config.yaml
n_layer: 12
d_model: 192
n_head: 6
n_kv_head: 6
head_dim: 64
d_mlp: 768
vocab_size: 776
activation: "gelu"
norm: "layernorm"
norm_place: "pre"
norm_eps: 1e-06
positions: "rope"
rope_base: 10000.0
rope_fraction: 0.25
qk_norm: false
attn_scale: 0.125
bias: "all"
tie_embeddings: false
parallel_block: false
init: "normal"
init_std_qkv: 0.0319
init_std_o: 0.0046
init_std_up: 0.0319
init_std_down: 0.00325
init_out_by_depth: true
optimizer: "muon_variant"
lr: 0.00496
lr_mult_o: 3.0
beta1: 0.95
lr_head: 0.00319
grad_clip: 1.0
warmup_steps: 200
schedule: "cos"
final_lr_fraction: 0.0
batch_tokens: [8192, 16384, 24576]
seq_len: 384
doc_mask: true
z_loss: 0.0001
train_tokens: 228300000
steps: 15143
dataset: "wikipedia_en"
MLP neurons of a small language model. Each row is named by its layer, matrix (up: input weights) and neuron, and shows model dimensions 48-175. Each number is 500 + 40 x the weight over its row's rms, rounded and kept within 0 to 999. Numbers have three digits each.
After each neuron's rows, "fires after" lists the tokens most often just before its 100 highest values on Wikipedia text that the model never trained on. A number after a token or word is its count.

L8.up240:505527480389523506524460392504553452551505483444499528537473511568493545398514493556546496533484520478511473491501504482577480433483491504420497547530526487474473495520549454503494478567507502505454510431554511452463451503553548462528475542457438476459497448472474527520489466464447522516477471557494529552497503474504567478489440481524483545540491507512448511473600546524435465478547
fires after: "a" 47, "u" 23, "l" 8, "o" 7, "f" 6, "y" 4

L8.up600:521502519492447422430526458443473464544466425505489514528492475497551595478539471473447444486551470584514427573466551514581404584433533488518519483508539543553480456506496518509469496483497488434490462465496532526496478521511511512486490481507485508490472566495498502529529485651513494484445492521574578483573575522479491512512520522524531492471459548432484499507535574562540543525505
fires after: "G" 26, "e" 26, "g" 18, "A" 18, " " 6

L6.up670:418517600555463483495456444496510463523361417494462600528455424555548512499524492485511468513515525534427464491533495472512405535471476413562505553531506474536417497490521548491537513475494440500522499546475517527511518508467444557436526490464551544498478519504467533499455478548537496461500544531531510457531516483510485493476435567558475485526514500453581513481435510433454476505548
fires after: "g" 50, "G" 18, "t" 18, "e" 5

L2.up702:574481527502413565462540525459518507442470545488506473520503443457504472566448528390492403492485517414497523499525567485463500524473528559463521506551470461571431525516539392545455515469503485465520543555521558496447507479531559427470499425466491522454520442455479485557507536512501564485470526489531451529564501468502480471557495510514539459509503507459569495531463487538497539521441
fires after: "r" 98

L3.up450:477533485495412474533543534518483448497532550527498521531429570526498428480489478516509527505476439529498456517522406536538480479489523542517493532561513484555474497487459454573406526562478552505530470535596511507477440537520607425462540532499512469526469521520466524530473442543462508486474477494502539587526461492552507510476471531569446543528476519447455465507485566454563437463476
fires after: "\n" 48, "m" 17, "i" 14, "D" 7, "d" 5, " " 4

L4.up644:488496538488499552543547521521469478524498515527452573598493522527559467509519510482446517534485464453449568552510465529537439441488481499425482470485508456470467551510531462438505520487458533647540509489530534444546524515460449497448486557551514488512522566571571490471577494518455530485564508523467457503474486558501501547448480485507461491389459462489476519524559454460455502429474
fires after: "a" 86, "e" 8

L2.up673:470429569459468487491549480485410455470495541558518534479554510486524553511494522493505493518517451508571535541445471487455474475477480460501508529430547459581514470474505431536508479484445517420465532567412531443448488468585477436482493470529512586492487452502445440536531438530555532555545496521495465489496455488467518466529500510536583530461580458464503440476554470559523500447431
fires after: "f" 42, "F" 40, "r" 11, "i" 4

L8.up452:560496519496512531406468442488499459485515528494528488476439492548479505498505572559467449554551528465483503480537611510452482582487478527487462515547523530438487497535555477487541521486553475486557557464529533533518531541458441461516459545473522505472465536527580530526525483412489536505499532505579498469480519514449422521486411492414496541471511456428502506469522505529482429560518
fires after: "n" 36, "m" 21, "w" 10, "o" 9

L3.up447:538531408480485448508557518479480485480521475452483464531546507500498528483472477557506494526481452532483543582514509518510502459577509454457486476479523486520575462432458534456517463513516441504512556477475521479546500474497573487575532428540466513521450443536525580547433495493482464555437539484463488533544516622443503480496511564516531480581466522490495505464554521468454493507502
fires after: "e" 43, "a" 17, "t" 12, "y" 8, "d" 7, "i" 4

L2.up79:557535560465555575458468501552494536514489473466510496516517530443471530552525492494510604522482508459521438397561520556436468555502532483543486515513532489507439530494520491484528477490438476513499494513483512489545482497447581516499523498467513523502503541566415534486410470555504564507456457494478525489510429557532541558535519494480444441447545433503410496512480544520550555486520
fires after: "=" 46, "." 15, ":" 12, " " 7, "%" 7

L3.up702:550533508463454505482527530441544472442515481496475505553422510461517489513527469510489419498520505520488526451570504525551444556462584491436464517510562483535428521464459478456474586489549539546438455482421473444444465500483544498441424498524556447479460537487557519460514543494487535470440517465551495583536511527516555527488481542523467458502527521473507528572532498437424514553527
fires after: "C" 39, "a" 19, "G" 9, " " 9, "c" 7, "S" 4

L3.up467:500458483456503479499517545453450515523497566517486524540469548482396473521516529520561549543603532509486507476459541486471520526563531438479571525475519485492407491491485577520458510506523520520533525459484521456622456509419495507496465476517535398478467479550521546496406530549494481494470476478510448522462504490429522502498552548538504425524511429539438458494496532470512452457552
fires after: "h" 45, "." 28, " " 9, "0" 6, "\n" 4

L3.up98:522531506523496440467507449542581463498439508489503519421476419519442505438549463493572458512514489525471508499562464496497430497514545554421566486499545540484511550533546536485495457475582435580497505449515468512481424538534441475511555495550500409500511499478463449494423518533495483484464507527525537511496550509572491514534475466519517507484533479514524494550514498537501438572537
fires after: "u" 33, "p" 25, "a" 23, "g" 10

L3.up144:483464464510518530540488541440470521571414523494443475570441525492553535525485461486590561501531482534536503510418504520527541554433540465596570436530473447498443527481503517537443408482504489547507461511592500550547503521497483475490518484459499529512421479514482539505379533513525540546493525522459489541477518475485507489484516544507472508542535443457460434502439509514544508450518
fires after: "," 20, "." 15, "0" 11, "i" 9, "2" 6, "e" 6

L4.up543:562517497496492534501479465502522465524524498481456498546441423522567508559542522525401580498570465507450499445460547531478486513497505484539554556540501545404491562494498567472484497451501467496471503543515531500498516561555564442622467495511499503492459504445511498557466557463447462520520471532503546465459438449591543543512459416440484457575473497459446519519496479485553526464474
fires after: "a" 62, "Y" 11, "y" 6, "n" 5, "s" 4

L3.up533:448557413521451503492477498507567527538481503540503498512468527514454466447473459447498559513509496423480483464540561502465482549494504438514556498528492539494457524485519492502464567554512502476542542522469465530514476485495561481498451568476467504453439444439496448472530512536484458633521593498503527530488542540637410431510476496476518519481562509464495434518512551485511605474444
fires after: "a" 49, "n" 17, "o" 13, "." 5, "m" 4

L6.up303:562479509506439515543543476468474471512471489490502507496521447513523461476486441565516527475479560567504481515497506471557408484578531487582504465459547501470530462529483496472561462580557520500502498492564544432494482545539506533519498506524483455549521485444481485497496535484457529583547543529464531578512420452477557511481493484489505500535497519468500479421517464568452489513511
fires after: "e" 45, "d" 32, "r" 16

L4.up61:525508505432503440479492520552533535466559475480534591495487500515469550528524465405516436519501506568493495546495542479480460459467545489481437501548552533454543524465487420555528441512492494557544480474528518454532587523502522454477489518551462525573499516452494591497494534448520419457517581503533588485501518462475579498549507495492468571556499450437416540441391541506463520498480
fires after: "s" 36, "p" 25, "m" 8, "S" 8, "-" 5, " " 5

L4.up28:558481425521493495505520465483480439493515537539458491532450508534455496487531448522484553523488526540511504479490503509534507510438496464451448527567545516535501432523501439490517448466516501536497473498472459470465630516585478487498529539561493523497493465564495463523426516481514521404442511487525502465465454556548529504518562492512510547493513447406454474506505528430558548485505
fires after: "s" 33, "x" 21, "m" 15, "r" 13, "l" 8, "o" 6

L4.up491:483483445495486486447495528474497476396481460464503505568479479527531514512522390535516550499484442445448481465493428564490427510466413549545515495486529428478499526531476474571500560467552500530502516511462446469519542520450498487554480450513565569489553516567454537531544467506504482488517520468496566441500464503480480546429483546467448544524490489560407425557534547449493421517485
fires after: "t" 54, "e" 30, "s" 14

L4.up626:543447409520488602486513465485504514508519474469590524540534525437462515541537472472577509452531592496486539517511472492418544549531511504465478461503510493591446492449525471532430541503531488490538532533497563465509548521484467530482466486538546444436483496459501399518526495556570481498482539457459493468462486491556453531489496573431457433444557514515513572483527543501463489570456
fires after: "e" 49, "r" 27, "u" 14, "a" 6, "y" 4

L2.up184:489553470494472507477542518458449418530501615443512483505446503518467498538490493442402508415509490453432482508507525506454436537426492503544533450487612513544480443497484530437525529527520444511494506541481490450523554478507540483472495527463406462562545487569525521500633451502466433566528463444594507512537500526559521490513450509463434516488574509473478502595483498521479477499491
fires after: "R" 63, "•" 14, "-" 13, "\n" 6

L4.up743:500498454526480492531550514518492477486507582501514519525405425529575436484441447501500470463508447457532578483446485516524478457502545494478571569509559535484414487458479472464456465471437513602506497526532482542507474560520514502425499523484569505522513486518515474462557529476467504477528537442462552564499463470543452548497482533503454566431467528438543416473500459454558496443457
fires after: "e" 60, "i" 31, "d" 5

L8.up674:562587471483418535559536422510456452445490566447417482482546497516547510498544558448526510502485483452540494492450527450522518508540486527489488496480487464482420523441526457489459471501485530476459460525528475502477459507510475493529488471459563482534577576522577527434450517537584536471498541465517473485509419527496615514479510517469554492514552510455410471554564496491549426548456
fires after: "-" 25, "|" 24, "2" 14, "r" 13, "d" 7, "c" 7

L2.up214:498490522506508519476536543466469490483580518456527479511401541479471575471541524477414494498494484597486559584479465479587460478561548469539521497457494563500439527536526498432489459514504479480561581369460508508482401542453453527516544545522449505494488471511511511557465456503501550504474574471596511526501524498534563466530474521449553482490536543520517500507466476446513480541471
fires after: "e" 85, "a" 8, "p" 5

L2.up82:476510397493515482493534498508503478503522539506532524533499490501520527504506493529415556512502544456520450496537476455493442505476475488541472477520511479535508452529451512558515478548435408469484512484539553504476468469519537514508532564455442587509559491473528418603514480525441477550533501553546553476580543551510442570508541492447524511459530436489440467590448468530496450438461
fires after: "v" 39, "V" 22, "j" 21, "i" 6, "r" 4

L6.up403:570519529439530535553551446493507454443477538482481498527514442558446520420408526462568478463466488438488472448557504455507508518564518470505479460500497559513490541496481540558574471435508509516533565450533569574472515492470570562571463509507485494502571524576405468519479519456500585505520501521521455506566552495487430436544487512502469511473471491545536539528439475528498539464493
fires after: "r" 31, "n" 18, "d" 14, "m" 9, "p" 8

L2.up545:480526540545481522486533476465425491411514540450514453536459414496482597554558516579461474515543515460519475488521512463558557590499504519521511463501521515513499558529481510487538539553533464482479452539522445521474477489618448529443453516473547529477518492525574445492537507500407419527502504516539522486534491496561473404507528505535501515541480471542436490607511462580482468471513
fires after: "R" 88, "j" 7

L4.up488:546456490436533566412516433524522526525468526496524413500490506520551469476514492484456498543573465538479559473454514538484489544546461526499499481459509513536480497519486514519435504540547432457498541494555526549450575539514540521587527505521504545413497464509522519446540471420500458503481518460490535457511484462504486530445377441420449491496448405492533448520456496523477487548557
fires after: "n" 52, "o" 22, "e" 9, "r" 7, "t" 6

L3.up405:438498448474477477486499488522474477442514529519536540542478474579480389520547496546480524520496565521474497449490497531515545562549472524511573479503515451595470541439530539518523502540479463497511473532489572499492555440480448448509416515570503442468536518528547526573527563489441454505497478477544445534426518485440458552506495504434483518550457564499509481498507507514469523435486
fires after: "\n" 85, " " 15

L4.up560:478465544532429526493490540501559432499448469520459560590433455530444495547479484474515502474505547520447527520559533415481539492421502515487478501446519484542483483563468469514450550544423494564563404500512538478505490490539513461497503626469551512513490474479505528525541430524518502523408569462486577467492483494577436495449511599475459514471446526510495522486519511502501491591508
fires after: "u" 29, "r" 28, "b" 23, "l" 10, "i" 4

L2.up564:516480449527482530443472425465460454494476466451534498485493585487485423494540475510448559515516447445493486483513524544472461457495500521469533541534506562491513481449481578570463552543501446480549500490512510426506503532462435444511467448509549489520495501506504452530445466540487472597526467523538522503440515488502501479505424580484447533542508523523425572549592544454557545457465
fires after: "e" 52, "a" 11, "\n" 5, "s" 4, "o" 4, "=" 4

L6.up549:510519475423549471495497498529501499438540506535522551577464452482513493525450502520497457503521472492508560520519510564496516464527601461438495449547500523486500528452497453440521457463530497575511438480501548519500522539444438486515488575523517458495499487507409452444417534463507541440479516525545568500516484517499507477530526515511590506545568475466492460498541461537506470532516
fires after: "g" 42, "s" 13, "G" 12, "j" 7, "r" 7, "p" 7

L3.up694:453523483417542544465497429503532484506523526474465495555535520517459526458523477592495493527520457563483520473541506456579499469558529494452484478456523493493455553571436523533483455548534510487496499448476532502506424517423491472510553534449457470523402501480559501474471527516468557506507590537480453580509503556497483511516500583531474402546537542452542475575501490513426488515494
fires after: "e" 64, "a" 18, "P" 4

L6.up183:567534493496465463583481518577489434505548504458488552516503436539452468452469525482471532495453496532465503523536502499492554457632451485507479472448471499500493472487502489509519508559512503507460504501500565524474441551477587487531536568470600450522555543528479463560493506501485533491438499517515536495486430488525520508516597561433454533446502582499501491551549419553528463494492
fires after: "d" 31, "b" 27, "e" 20, "c" 8, "r" 7

L3.up269:503465514457490574547499440513460516445454496564502493543481429502512414425474541495539492498568428551541512496550554576551500515482564443399510505521486529527489492509516550561521520469497524437572507454504491434554545475521455457495484468494479564520514455478458479432480454527446504523446586446509497464502527493478463530535520523493546541602467542462462499540552501465473513548497
fires after: "a" 42, "o" 20, "p" 12, "t" 10, "g" 6

L3.up275:495458518431500468553502495562501497542526483499468544527503494461492473466533538510502429453542481473524512444568505510518435502459497456470518577398499526488424505558493535515476496502525483476545497561484447502523595444521487431448560472511567551502493447516528519488518476481504448471437512520518447576491459479499532498421448499525426485529454552426527431551466483522476553559466
fires after: "A" 33, "b" 15, "i" 9, "\\" 9, "r" 5

L4.up412:460489497507553458557475499536490504489515511410480462539457426526425478526479476535529583494468518523487527401537487517497535490492508409520505512422556474501449556449454535467504560546480534498555465554444513474490548504529464483513532483465561523427513476466491606484553477446463485485426527508472459560493542459479554470482573503506492595500485439563515543455507540471497535594469
fires after: "r" 61, "i" 31, "a" 5